{"num_hidden_layers": 14, "hidden_size": 192, "num_attention_heads": 6, "num_key_value_heads": 6, "head_dim": 32, "intermediate_size": 960, "vocab_size": 2408, "hidden_act": "gelu", "norm": "layernorm", "norm_place": "pre", "norm_eps": 1e-06, "positions": "alibi", "qk_norm": false, "attn_scale": 0.177, "bias": "all", "tie_word_embeddings": true, "parallel_block": false, "init": "trunc", "init_std_qkv": 0.0431, "init_std_o": 0.0536, "init_std_up": 0.0617, "init_std_down": 0.0617, "optimizer": "adam_hyperball", "learning_rate": 0.00581, "beta1": 0.9, "weight_decay": 0.0, "lr_head": 0.0068, "max_grad_norm": 0.5, "warmup_steps": 351, "schedule": "wsd", "decay_fraction": 1.0, "decay_shape": "linear", "final_lr_fraction": 0.1, "batch_tokens": 32768, "max_seq_len": 256, "doc_mask": true, "z_loss": 1e-05, "train_tokens": 125600000, "max_steps": 3834, "dataset": "wikipedia_en"}
MLP neurons of a small language model. Each row is named by its layer, matrix (up: input weights; down: output weights) and neuron, and shows model dimensions 16-79. Each number is 128 + 24 x the weight over its row's rms, rounded and kept within 0 to 255.
Before each neuron's rows, "fires before" lists the tokens most often just after its 100 highest values on Wikipedia text that the model never trained on; "fires after" lists the tokens most often just before its 100 highest values on Wikipedia text that the model never trained on.

fires before: " |", " |\n"
fires after: " ", "–", " |"
L10.up852 [111 126 128 149  92 135 120 143 121 102 133 143 101 144 116 121 103 178 154 143 139  94 135 114 131 119 126 126 110 165 130 146 103  67 104 141 121 164 100 103 135 120 169 153  98 117 122 148 154 122 195 131 118 111 108 129 159  98 137  75 121 107 131 144]
L10.down852 [150 141  88 126 154 125 123 113 107 124 141 154 126 117 125 150 149 117 162 114 119 127 127 129 151  91 171 125 198 138 146  85 140 149 128 149 136 116 112 124 100 131 139 134  85 131 116 109 122 127 104 124  65 138 120 107 131 155 164 141 146 163 165  75]

fires before: " |", " place", "–", " ", " \""
fires after: " |\n", " –", "201", "198", "199", "200"
L3.up562 [ 90 159 166 161 127 132 117 121 119 182 139 133 140 145 145 132 143 152 123 169 125 122 156 123 125 120 135 109 110 131 126 113  97 105  92 139 127 105 100 122 153 132 150 134 176 145 176 112 129 172 114 135 119 146  94 195 156  93 104 120 110 117 152 146]
L3.down562 [128 169 133 166 135 142 143 130 106 130 138 111  85  96 121 153 158 137 150 168 127 165 103 102 122  95 106 120 100  95 150 127 110 167 122 147  87 122 153 194 163 139 106  85 131 116 105 151  83 128  96 143  86 172 139 111 151 137 146 133 145 134 111 134]

fires before: "2", "8", "7", "0", "6"
fires after: " ", " ("
L10.up230 [131 115 151 155 110 194 182 123  74 131 142 163 105 169 131 133 168 115 100 165 102 155  97 150 145 137 152 157  78 129 143 128 108 152 117 134 147 131 162 126 101  76 153 121 116 150 135 129 122 149 133 125 117 142 105  97 123 145 144 137 140 102 123 123]
L10.down230 [113  77 124 166  96 112  91 121 127  97 145 137 100  95  82 150 110 152 120  67 109 129 116 127 174 141 116 113 111 147 131  94 119 103 106 119 100  78  94 126 127 131 159 128 122 114 120 110 122 126 117 124 116 158 131 146 124 132 121 164 120 150 126 163]

fires before: " ", " —"
fires after: "0", " ", "2", "4", "3", "1"
L11.up483 [134 131 102 123 127 123 160 149 131 106 133 163 102  98 103 102 147 122 122  85 148 128 105 165  83 107 153 153 122 132 157 100 137 116 130 143 149 145 132 149 101 179 120 117 109 100 104 161 144  74  93  93 138 111 101  99 139 106 139 111 130 114 105 132]
L11.down483 [139 166 125 120 105 117 150 145 149 129 114 111 149 103 100 112 129 139 134 100 137 130 105  80 151 130 141 152 167 141 119  91 169 140 124  91 119 155 141 119 172 124 116 124 143 124  98 133  94 124 131 178 144 103 138 152 147 128 174 107 150 110 138 140]

fires before: "8", "0", "1", "9", "5", "4"
fires after: " ", " (", "–"
L11.up718 [101 120 206 145 132 159 129 137 134 114 161 170 101 151 131 110 153 134 135  98 108 158 107 132 131 113  93 138 127 138 139 105  82 131 138 104 186 143 147 140 121  99 127 104 123 126  76  98 127 126 112 121 154 145 124 109 135 138 162 152 121 127 133 139]
L11.down718 [130 108 119  87 122  62 126 124 108 125 111 147 137  74 148 128 118 143 135 154 115 135 134 127 139 101 147 153 189 168 108 100  97 160 113 159 122  71  84 152 130 123 105 140  89 110 101 163 160 128 127 162 109  83 132 158 103 113 179 125 105 147 127 158]

fires before: ",", ".", " |", ".\n\n", " and", ")"
fires after: "200", "185", "196", "186", "194", "190"
L6.up17 [174 136 134 129  83 116 144 134  85 119 117 164 147 140 113 136 164 110 150 131  50 125 140  91 147 151 120 114 110 155 165 131 121 132 146 153 139 112 168 155 123 118 113  77 113 146  86 113 146 107 137 125 118 150  92 167 161 120 179 123 117 159 144  87]
L6.down17 [124  83 167  93 132 104 154 131 180  96 159 142 147 134 108 111  84 113 129 103 137 101 160 106 104  95 102 163 121 146 138 130 153 124 170 111 113 117  76 122 153 144 139 154 110 124 111 101 125 138 105 140 110 160 113 142  97 111 170 117 103 144 157 112]

fires before: "0", "4", "8", "9", "6", "1"
fires after: " ", " |\n\n", ".\n\n", " (", "–"
L9.up887 [115 115 132 141 134 116 109 135 100 135 163 129 104 137 153 143 106 108 125 135 103 146 124 118 157 130  83 115 107 123 134 178 117 186 129 112 167 108 169 127 145 175 123 139  90 143 131  80 141 122 142 119 127 113 142  99 105  86 175 136 152 113 102 144]
L9.down887 [ 93 162 106 171 160 123 114 127  85 138 147 122 124  86 155 138 108 161 147 154 117 138 106 137 121  46 118 157 103 152 126 120 111 146 152 120 144 111 123 122  80 134 117 123 123 134 128 149 119 126 104 128 122 122  97 134 126 106 116 118 126  99 101 175]

fires before: " ", " —", "–", " |"
fires after: " —", " A", " ", " |"
L3.up5 [107 103 109 127 105  92 150 101 138 139  89 143 130 153 132 111 118 111 124 138 115 104 135 152 140 135 175 108 134 138 155 121 121 114 132  97 167 163 172 101 127 129 117 105 124  79 109 140 137 129 126 104  95 144 132 140 156 114 144 152 144 106  79 161]
L3.down5 [132 130 120 130 114 165 151 160  93 108 149 108 165 136 108 123 145  79 194 117 126 116 134 145 157 170 134 120 159 136 127 141 104 122 148 146 128 152 128 148 136 124 145 125 146 151 134 161 117 102 166 117 146 112 117 187 109 102  98  98 131 131 123 139]

fires before: ".", ",", " and", " |", " to", ".\n\n"
fires after: "202", "201", "191", "189", "190", "200"
L4.up12 [128 130 114 102  91 124  95 128 131  78 136 185  87 128 108 153 128 108 100 183 126 147 186 149 198  88 136 114 107 141 110 159 114 137 132 139 146 161 108 112 114 129 135 138 127 156 148 183 173 153 144 142 113 162 129 164 142  98 151 123  98 145 118 132]
L4.down12 [112 129 123 123 104 159 154 143 177  88 145 166  94 114 128 124 153 102 138 116 133 143 156  94 108 107 156 149 140 141 138 102 167  98 140 107 148 149  97  97 100 159  79  91 143 128 169  96 151 148 102 143 125 140 131  68 126 115 150 129 149 131 132 116]

fires before: "um", "ig", "or", "ore"
fires after: "-", " Gr", "C", "ox", " The"
L3.up751 [117 113 133 135 127 119 200 179 133 108  86 119 101 111 131 158 126 127 140 169 140 119 143 170 132 143 118 120 153  79 120 154 104 133 156 126 117 142 145 118 101 177 118  94 151 153 133 157 125 148 172 132 157 129 110 142  88 173 129 129 129 151 134 128]
L3.down751 [130 111 143 115 100 120 137 159 119 166 130 128 136 130 146 137 140  82 117 169 165 128 146 102 135 121 110 148 152 129 180 143 143 115 102 124 144 133 145 105  83 120 115 108 136  78 132 159 124 148 132 153 143 122 135 112  85 124 120 158 108 168 142 100]

fires before: " |", ".", "7"
fires after: " ", "–"
L6.up655 [127  76 109 136 105 160 106 120 159 132  97 132 114 167 105 108  75 148 169 132 101 155 157 183 121  86  94 129 104 109 143 136 140 161 108 150 132 153 113 129 135  87 173 104 135  94 155 155 133 128 139  60 116 165 123 127 160 113 130 123 123 117  96 115]
L6.down655 [140 147 131 160 159  77 117 138 176 152 104 129  95  93 130  90 139 129  89 136 157 100 129 116 147 124 135 166 119 120 168 107 130 126 129 140  93 141 134 144 100 162  87 126 162 107 113 137 157 152 149 166  75 142 120 144 120 147 150 143 158 151 140 129]

fires before: " |", "7", "1", "9", "8", "2"
fires after: " ", ","
L9.up895 [ 96  92 146 161 108 124 123 127 113 142 134 112 119 122 142 116 146 122 110  89 111 142 107 148  96 131 118 170 140 167 201 114 123 128 123 141 178 105 130 155 116 101 133 111 125 105 170 143 137 110 138 125  90 162 134 121 136 145 154 149 118 105 103 116]
L9.down895 [125 117 113 116 126 109 147 131 140  83 113 128  96 117 156 153 159  95 138 118  76 152 130 140  93 109 156 107 101 141 119 165 102 103  82 108 128 130 162 141 129 143 140 155 149 114 139 145 146 119 123 108  98 153 115 127  89 147 170 148 130 169  67 134]

fires before: " |", "200", "202", "201", "198", " Al"
fires after: ",", "–", "-", " October", " November", " January"
L6.up348 [124  80 114 158  90 146  86 127 169 118 145 155 106 116 117 174  88 156 170 124 123  99 166 115 152 121  98 151 105 170 164  79 109 150 129 114 184  87 122  96 130 166 115 140 176 140 130 128  93 119 124 139 110 145  94 179 146 111  86 119 129  99 111 114]
L6.down348 [106  96 165 124 168 113 147 123  97 111 150 142 128 126 141 105 140 146  70 144 161  82  89 112 121 134 143  73 112 106 160 141 129 123 123 138 110 123 101 152 145 177 110  72 113 115  78  99 107 171  97  87  95 127 104 145 121 146 125 143 136 117 175 144]

fires before: " |", " |\n", "%", ":", " ", "ed"
fires after: " |", "|", " N", "urn", " V", " prom"
L4.up612 [179 126 121 153 112 125 136 127 132 126  98 118  88 184 125 105 114  97 125  95 113 150 109 140 119 119 130 121 119 111 129  95 134 110  75  93 144 110 134  63 119 118 130  87  86 134 135 142 140 153 112 127 140 116 122 112 161 154 172 137 132 158 123 127]
L4.down612 [147 140 121 107 115 117  90 102 128 162 145 157 144 121 150 133 106 134 138 144  90 131 112 119 127  80 160 140 104 144 136  70 145 140 116 152 146 137 129 141 142 109 144  83 128 140 115 132 150 113 175 110 166 140 106 150 148 115 117 138 114 122 168 115]

fires before: "um", "ig", " Gr", "a"
fires after: "-", "\n"
L9.up214 [ 66 131 155 155 129 152 158 125 119 148 151 109  83 135  97 109  98 158 149 121 139 101  98 137 110 128 107 112  91 110 165 132 143 151 134  53 108  82 120 113  84 128 123  79  86 115 107 105 119 144 129 121 145 108 151 141 113 117 105 190 126 120  99 138]
L9.down214 [137 129 164 124 109 104 141 105  90 168 125 176 107 125 138 123 100 135 145 150  86 125  92  99 117 145 139 102  81 147 158 154 163 173 146 137 109 165 122 121 115 109 124 150 128 118 116 145  85 102 152 163 154 134 122 112 131  98 101  86 141 144 125 123]

fires before: ",", " ", " |", ".", " to"
fires after: " ", "201", " found", "8"
L2.up770 [ 65 120 124 151  94 141 117 126 126 176 124 122 162 149 108 133 116 106 151 101 104 138 119 120 100 148 135  96  75 110 118 123 139 100 154 103 135 160 121  84 136 133 150 113 121  87 128 121 120 106 112 111  97  79 156  95 134 141 168 137 176 140 140  96]
L2.down770 [ 97 142 133 134 176 130  98 127 104  85  77 121 148  90 157 138 184 120 107 110 145 188 134 125 130 137 170 174 148 154 134 146 130 126 146 146 127 124  96 125 146 142 131 146 143  80 114 118 106 159 131 121 139 110 131 106 123 128 135 100 145 177 115 151]

fires before: "-", " C", "(", "ary"
fires after: " ", "\n\n", " H", "F", " T"
L9.up238 [165 115 114 110 138 103 139 162 145 118 121 105 145 123 107 149 137 143 119  85 101 117 134 140 150 146 137 175 119 172 121 128 145 175 119 138 158  90 164 106 114 149 116 125 114 147  89 139  96  98 131  73 137 157  62  57 153 112 103 129 130 108 120 184]
L9.down238 [122 184 123 139 148 122 112 115 125 161  92 132 144 155 158 146 114 122 143 109 113 114 105 150 132 115 162 102 143 135 102 110 166 137 116 146 159  86 100 138 124 109 130 130 162 120 176 118 172 116 111 145 127 123  75 118 135 138 122 138 105 152 112 118]

fires before: " |", "–", ".", "th", "-", "00"
fires after: " ", " a", "\n"
L9.up303 [130 116 152 162 130 121 104 155 127 116 139 151 150 148 185 104 107 132 169 163  99 140 115 119 104 159 159 140  93 158 170 139 120 131 123 121 111 117 104 155 125  99 156 126 113  85 154 142 149 145  82 117 112 167  91 119 154  83 134 114 135 113 146 134]
L9.down303 [137 158 110 125 117  81 107 101 153 100 105 104  52 163 124 102 122 102 104 114  94 156 106 123 129 117 132 127 130 102 124 125 140 116 165 121 110  91 118 139 114 136 141 144 129  79 154 101 119 109 102 114 100 100 151 119 105 118 125 140 135  98 158  97]

fires before: "5", "0", "9", "7", "2", "8"
fires after: " ", "–", "12"
L6.up829 [143 116 166 159  80  98 112 123  80 103 109 137 118 144 156 105 108 116 158 143  96 133 166 141  83 178 148 145 113 110 172 148  71 141 119 145 111 132 104 118  77  91 116  83 127 130 109 101 144 141 153 115 145 133 127 132 150 149 165 155 141 104 162 104]
L6.down829 [117 122 165 128 104 126 111 102 124  96 109 137 119 123 154  73 127 133 138 133 127 182 117 167 134 166 131 133  98 166 155 128 100 129 153 141 111 107 108 144 114  86  97 151 109 164 178 105 130 118 144 136 129 124 178 138 128 113 181 145  97 136 154 181]

fires before: "0", "1", "2", "9", "7", "6"
fires after: " ", "-", " ("
L9.up134 [134 108 138 154 123 118 163 117  99 118 152 159 124 101 143 101 124 168 106 131 142 135 157 208 117 154 138 157 112 139 188 114 107 167 116 152 149 107 137 127 126 119 184 103 102 110 156 117 161  82 118 130  86 162 135 116 121 133  91 155 135 148 143 144]
L9.down134 [101 130 112 137  97 139 123 173 146 147 119 147 105 120  97 151 100 120 169 117 129 159 118 140 151 135 136 155 118 101 117 100 134  97 118 132 162 107 147 106 127 130  98 116 143  98 131 142  91 143 162 149 102 161 152 101 141 124 164 106 155 125 119 121]

fires before: " —", " "
fires after: " —", "0", "2", "1", " O"
L3.up257 [146 146 105 136  83 119 158 117 136 164 144 146 176 117 174 129 114 181 124 144 145 138 125 109 124 124 113 130 147 141 161 120 144  77 158 145 160 155 127  96 111 121  87 103  97 112 143 130 132 133 125 149 133 120 103  98 120  82 100 112 157  81 121 161]
L3.down257 [160 114  87 105 155 183 118 146  98 138 129 165 174  93 169 140 114  91 110 116 159 103 135 140 120 117 135 151  95  83 160 135  98 116 127 131 123 140 138 141 108 162 102 142 153 115 120 130 139 138  89 108 143 101 151 151  85 134 136 128 157 172  91 127]

fires before: "–", " |", ":"
fires after: "201", "200", "202", "199", "198", "195"
L6.up536 [117  99 165 177 118  96  85 103 124 125  95 131 157 130 165 124 123 132 122 131 116 109 141 140 121 150 119 138 140 153 145 118 149 128 100 135 132  94 125 134 160 138 112 152 125 164 212 168 123 138 139 111 143 109 104 147 133 150 108 102 141 173  95 132]
L6.down536 [124 150 119 102 132 175 128 135 128 165  88 139  90  69 129 124 164 150  94 145 123 159 158 136 134 108 158 146  96 197  98 120 138 132 129 122 113 140  95 126 133 140 148 148 139 146 126 169  82 152 155 132 144 140  94 148 120 140 132 139 151 114  85 127]

fires before: "0", "9", "3", "8", "7"
fires after: " ", "–", " ("
L11.up334 [105 133 154 163 150 134 141 131 145 112 121 112 148 141 147 127 100 121 119 160 107 118 100 125 179 136  95 122  79 211 158 119  94 164 103 156 124 122 125 144 121 119 134 118 135 168  88 119 169  99 110 128 164 109 150 131  93 115 177 117 146 127 153 147]
L11.down334 [ 81 105 127 167 130 112 133 138 118 141 124 136 112 105  75 124 103 119 123 132 132 122 118 118  94 146 137 146 114 110 145  88 129 122 145 127 131 114 155 134 139 109 144 181 139 121 153 160 146 113 131 123 147 143 128 133 128 144 108 158 169 130  91 122]

fires before: "5", "7", "9", "1", "8", "0"
fires after: " ", "–", " ("
L10.up958 [119 155 169 139 121 193 124 111 114 121 157 130 125 129 123 140 193 127 123 114 152 134 117 156 132 131 150 117 132 113 132 125 131 116 107 126 133  92 106 175 128  99  95 130 142 127 134 112 146 120 111  91 149 128 121 121 119 118 186  99 130 146  93 120]
L10.down958 [ 89  96 138 124 124 127 105 120 103  88  99 184  86  78 136 144 142 129 170 134 120 150 136 160 141  99 127 139 154  75 172 146 107 106 152 153 182 100 153 121 101 143 106 135 141 137 106 122 185 116 109 122 154  91 118 100 132 110 152 142 162  94 141 144]

fires before: "0", "8", "2", "7"
fires after: " ", " ind"
L4.up782 [113 129 152 144 114 143 138 117  93 118 135 182 125 120 128  90 135  99 156 149 108 131 140 120 125 163 130 144 122 131  87 140  72 155 101 131 143  94 134  99 153  94 136 141 141 132  98 146 183  78 166 105 115 145 122 124 137 153 143 106 119 142 117 127]
L4.down782 [102 121 135 160 150 116 121 113 102 100 120 107  65 162 111 146 136 140 170  93 143 135 149  97 135 142 142 162 148 109 136 131 148 184 148 131 109 133 193 120 114 130 152 155  92  80 142 115 114  93 133 158 162 129 133  77 128 122 126  94  75 142 144 151]

fires before: "7", "0", "5", "3", "6", "1"
fires after: " ", "18", "15"
L11.up100 [106 115 155 162 120 158 129 130  37  95 162 143 107 125 174 108 148 140 143 127  98 157 126 185 133 161 105 101  98 134 129 140  94 135 147  89  76  98 127 147 152 144 111 142 138  94 136 115 129 147 106 114 157 116 120 143 104 104 143 109 129 156 120 148]
L11.down100 [114 109 123 141  80 129  84 146 105 143 153 148 147 111  95 140  88 162 150 133 150 159 147 104 100 115 112 153 217 139  96 127 124  92 146 143 162 113 124 155 127 106 125 124 103 142 135 111 130 116  93 123 139 200  89 141 104 105 112 150 140 119 133 173]

fires before: "0", "2", "4", "7", "1", "5"
fires after: " ", " (", "18"
L10.up798 [120 153  93 136 102 140 145 134 126 121 154 179  99 173 141 121 117 105 144 106 122 105 134 154 134 155 162 163 120 145 166 159 117 144 158 114  90 120 128 140 115 122 127  79 147 143 117 118 106 126 161 124  99 145 141 126 182 126 141 139 147 115 113  77]
L10.down798 [125  95 142 117  99 123 115 141 138 153 134 152 145 141 158 116 121 165 145 140 145 147 127 124 127 137  98 132 102 138 107  82 116 123 152 138 119 124 119 153 100 147  92 140 141 150 133 169 124 120 140 129 121 116 186 112  74 129 128 108 109  92 110 134]

fires before: "201", "200", "198", "202", "199", "197"
fires after: ",", " in", " of"
L6.up948 [139 114 132 116 118 150 117 132 107 118 124 141 138 145 139 157 138 117 138 141 161 133 156 138 177 120 107 135  86 166 153 107  89 100 118 127 146 117 154 111 140 133 118 115 165 170 113 149 108 113 138 132 121 168  86  85 134 129 158 113 145 128 120 100]
L6.down948 [114 113 118 113  98 138  95 146 166 146 127 123 133 175 123 158 121  72 125 151 143 118 104 150 115 141 131 137 152 107 163 112 134 134 147 182 126 160 157 116 135 114 112 121 150 161 115 113 135 137 133 121 132 177 109 120 152 110 140 108 106 149 133  98]

fires before: " is", " was", "il", "al", " are"
fires after: ".", ",", " Bra", "),", " and"
L6.up804 [130 103 124  82  95  97 151 146 118 188 132 123 173 141 136 149 141 151  94 121 135 147 117 152 149 118 149 136 131 146 161 115  99 147 101 134 165 114 129 125 143  91 143 129 125 135 136 154  55 142 141  81  92 120  94 134 146 105 160  94 123  89 114 133]
L6.down804 [131 148 117 109 138  97 126 123 101 127 105 108  88 116 127 106 114 121  94 101 103 101  93 121 162 163 131 118 144 128 121 107 135 138  84 114 150 115  47 118 100 143 161 157 145 173 135 100 125 122 154 117 135 110 100 117  94  94 117 130 121 146 147 157]

fires before: "8", "2", "0", "7", "9"
fires after: " ", " (", "–", " em"
L4.up698 [108 101 176 173 135 186 139  79  85  87 155 146  77 115 130 163 115  84 141 163  83 108 161 134 120 151 153 157 103  93 153  85 120 146 123 138 115  98 144 119 154 124 113 120 174 105  96 135 123  73 149 130 137 182 119 134 139 157 152 103 116 122 146 164]
L4.down698 [140 109 121 175 113 145 135 143 127 133 152  86 101 142 117 136 136 143 115  91  96 137 112 125 127 142  95 137 143  69 138 112 109 110 124 151 101 125 118 160 123  95 142 148 129  85 160 159 136 122 124 104 164 118 147  86 138 171 141 146 121 108 129 156]

fires before: "8", "0", "7", "9", "3"
fires after: " ", " a"
L11.up57 [141  66 134 175 113 119 141 145  89 126 135 100 130 116 170  76 142 133 133 101 116 137 151 144 163 125 108 110 106 166 155 105 127 155 142 141 110 109 125 179 130 155 129 135 172 116 161 125 128 101 151 101 123 147  85  74 134 100 144 127  88 118 144 125]
L11.down57 [152  71 156 154 147 128 134  88 125 108 120 111 155 124 137 110 148 100  95 123  96 129 138 156 131 121 140 110 102  96 111 116 118 115 116 145 158 115 120 159 136 119 111 126 137  74 138 100 162 121 110 153  89 116 130 131 117 154 127 135 136 132 169 126]

fires before: " |", "ago", "ol"
fires after: " ", " Ch", " N"
L10.up493 [112 115  88 119 124 119 100 148 111 128 102 101 177 130 131 146 133 152 152 157 124 136 142 151  84 113  67 184  72 157 143 119 147 137  96 161 166  99 141 117 101 139 124 153 111 173 147 122 156 114 134  97 113 150  88 127 112 117 101 103 100 102 114  90]
L10.down493 [ 66 125 146 125 154 157  94  67 106 137 150 121 106 153 159 130  87 135  94 102 121 130 160 128 127 127 142 120 128 131 116 100 132 105  99 142 141 107  95 115 101 103 131  90 111 162 111 137 101 148  93 139 121 157 115 155 103 173 114 148 167 142 152  89]

fires before: "5", "6", "3", "7", "4", "8"
fires after: " ", "–", "|", " (", "6"
L11.up908 [111 122 115 150 131 154  98 123 131 127 113 101 138 114 154 120  96 120 117 149 117 127 151 163 152 145 116 136 107 128 178 136 142 132 156  88 107  85 109 112 142 125 129 144 145 133 146  85 143 156  77  90 134 133 101 131 139 104 120 116 108 136 146 129]
L11.down908 [106  98 118 126 142 136 162 143 155 139  69 133 144 141 131 126 114 109 100  87 117 108 160 118 145  90 178 129 178 144 135 112 101 112 163 135 122 160 120 164 140 121 107 128 152 166  93  71 150 175  88 123 140 111 140 144 113 146 123 126 137 157 153  87]

fires before: " |", "2", "1", "0", "4", " |\n"
fires after: " |"
L6.up584 [123  97 149 129 145 128 107 105 115 146 145 148 135 154 140 123 114 122 127 146 131 119 155 162 157 153 110 140 132 114 145 168 154 113 116 105 130 103 150 100 115 142 117  88 150 130 154 154 122 168 128 144 125 129 106 117 105 110 172  94 105 107  89 109]
L6.down584 [112 124 115 178 136  83 164  88 136 116 120 157 154  95 133 121 141  94 127 131 129  82  99 113 148 163  85 194 126 171 113 110 115 128 170 129 133 112 147 100  99 133  94 138 167 137 150 155 127 166 116 169 111 154  80 108 162  93  86  84 155 139 100 148]

fires before: "201", "200", "202", "198", "199", "196"
fires after: ",", " to", " December", " May", " June", " July"
L3.up463 [132 120 123 162 153 147 125 112 131 133 155 184 157 128 106 156 115 119 144 115 154  85 144 161 133 122 158  90 147 137 158 167 122 144 120 107 145 131  96 159 121 155 136 113 137 155 142 132  86 111 134 156 123 117  95 113 130 161 160 103 116 145 118 128]
L3.down463 [123 124  91 140 113 142 127 109 154  90 141 143 128  94 134 143 136 105  99 155 156 116  86 130 125 100 105 115 184 113  76 104  91 129 121 168 124 138 158 150 135 164 133 124 137 121 147 126 136 153 101 142 113 104 134 173 117 149 140 159 127 164  93 141]

fires before: "2", "1", "0", "5", "3", "4"
fires after: " ", "=="
L6.up410 [131 145 187 183  85 138 111 130  97  95 122 100 116 170 102 136 140 138 143 143 108 131 139 108 125 153 141  95 104 161 160 176 127 138 114 146 112 117 145 139 146 178 134 115 109 143 152 119 121  94 122 141 129 122 153  85 107 147 196 123 140 131 140 123]
L6.down410 [130 161 107 137 134 152 134  81 166 135 141 112 128 113 150 148 152 140 100 127  86 150  93 130 134 118  98 121 117 111 181  84 118  95 141 156 165 126 159 159 133 140 119 121 100 126 149 109 165 142 102 150 129 162 131 107 103 106 161 156  89 175  99 146]

fires before: "0", "9", "6", "2", "4", "7"
fires after: " ", "2", "–", "15", ",", "1"
L9.up253 [111 137 125 135 116 138 149 135  87 106 140  88 100  90 167 124 118 138 116 114 134 107 117 159 138 138 135 112 105 119 140 159 101 133 150 115 112 139 111  76 119 115 143 166 120 122 139 114 146 115 143 116 147 105 102  83 148 154 133 138 132 105 102 173]
L9.down253 [145 152 104 151 136 133 102 180  49 149 145 136 125 113 143 162 124 159 182 121 130  95 120 147 127 156 144 142 180 104 126 106 125 121 113 118 125 132 148 133 110 102 186 130 146 120 102 132 153 112 129 161  99 122 131 126 150  83 141 175 167 148 148 108]

fires before: "0", "8", "4", "2", "9", "7"
fires after: " ", "–"
L11.up663 [100 103 180 174 115 156  82 119 109 126 106 108 142 154 141 148 117 111 133 129 145  88 104 127 132  74 108 119  97 155 111 105 120 118 109 135 126  92 161 127  77 102 119  96 133 123 167 137 165 162 109  74 169 109 153 134 154 137 154 103 141 160 127 184]
L11.down663 [149 111 123 137 122 108 152 128 128 102  88  98  73 161 152 125 116 119  89 100 122 170 151 149 126 101 154 110 156  93 118  85 119 127 109 127  99  76 112 128 144 102 139 145 102 110 131 139 115 113 129 127  89 139 176 143 111 170 119 167 109 132 163 133]

fires before: "0", "1", "4", "7", "2", " Ge"
fires after: " ", " (", " |", "–", " in", "e"
L10.up911 [110  85 131 168 117 130  90 125 141 118 140  95 110 152 143  69 150 130 100 116 120 111 173 151 140 137 140 151 156 141 132 149 161 106 114 102 145  86 126 135 116 180  77 121 152 116 122 115  91 120 100 147 167 112 138 131 128  70 146 161 185 149 127 136]
L10.down911 [152  64 128 155  94 157 147 132 158  94 116 122 175 177 116 134 153 130  88 120 113  92 110 122 111 105 143 136 180 142 115  97 108 113 118 119 153 158 102  67 145 134 168 159 117 156 150 100 138 143 122 158 124 123 157 126 134  81 103 150 130 119 137 115]

fires before: " |", "–", ",", ":"
fires after: "200", "199", "201", "202", "ung"
L2.up423 [ 94 135  92 166 110 159  82  89 136 136  98 136  98 104 123 130  67 121 191 148  90 141 182 153 145 113 165 115  86 114 105 167 147 125 131  93 117 101 132 165  92  89 115  87 121 154 135 137 107 126 174 132 126 129 147 139 117  98 134 103 141 102 113 135]
L2.down423 [128 133 129 100 122 173 130  95 123 135  43 101 139 138 137 106 149  99 111 148 119 136  69 138 115 108 150 129 123 124 117 105 142 103 117 137 113 162 117 124 162 123 102 138 147  91  90 179 111 140 137 158 117 130  99 123 105 142  93 155 120 179 133 137]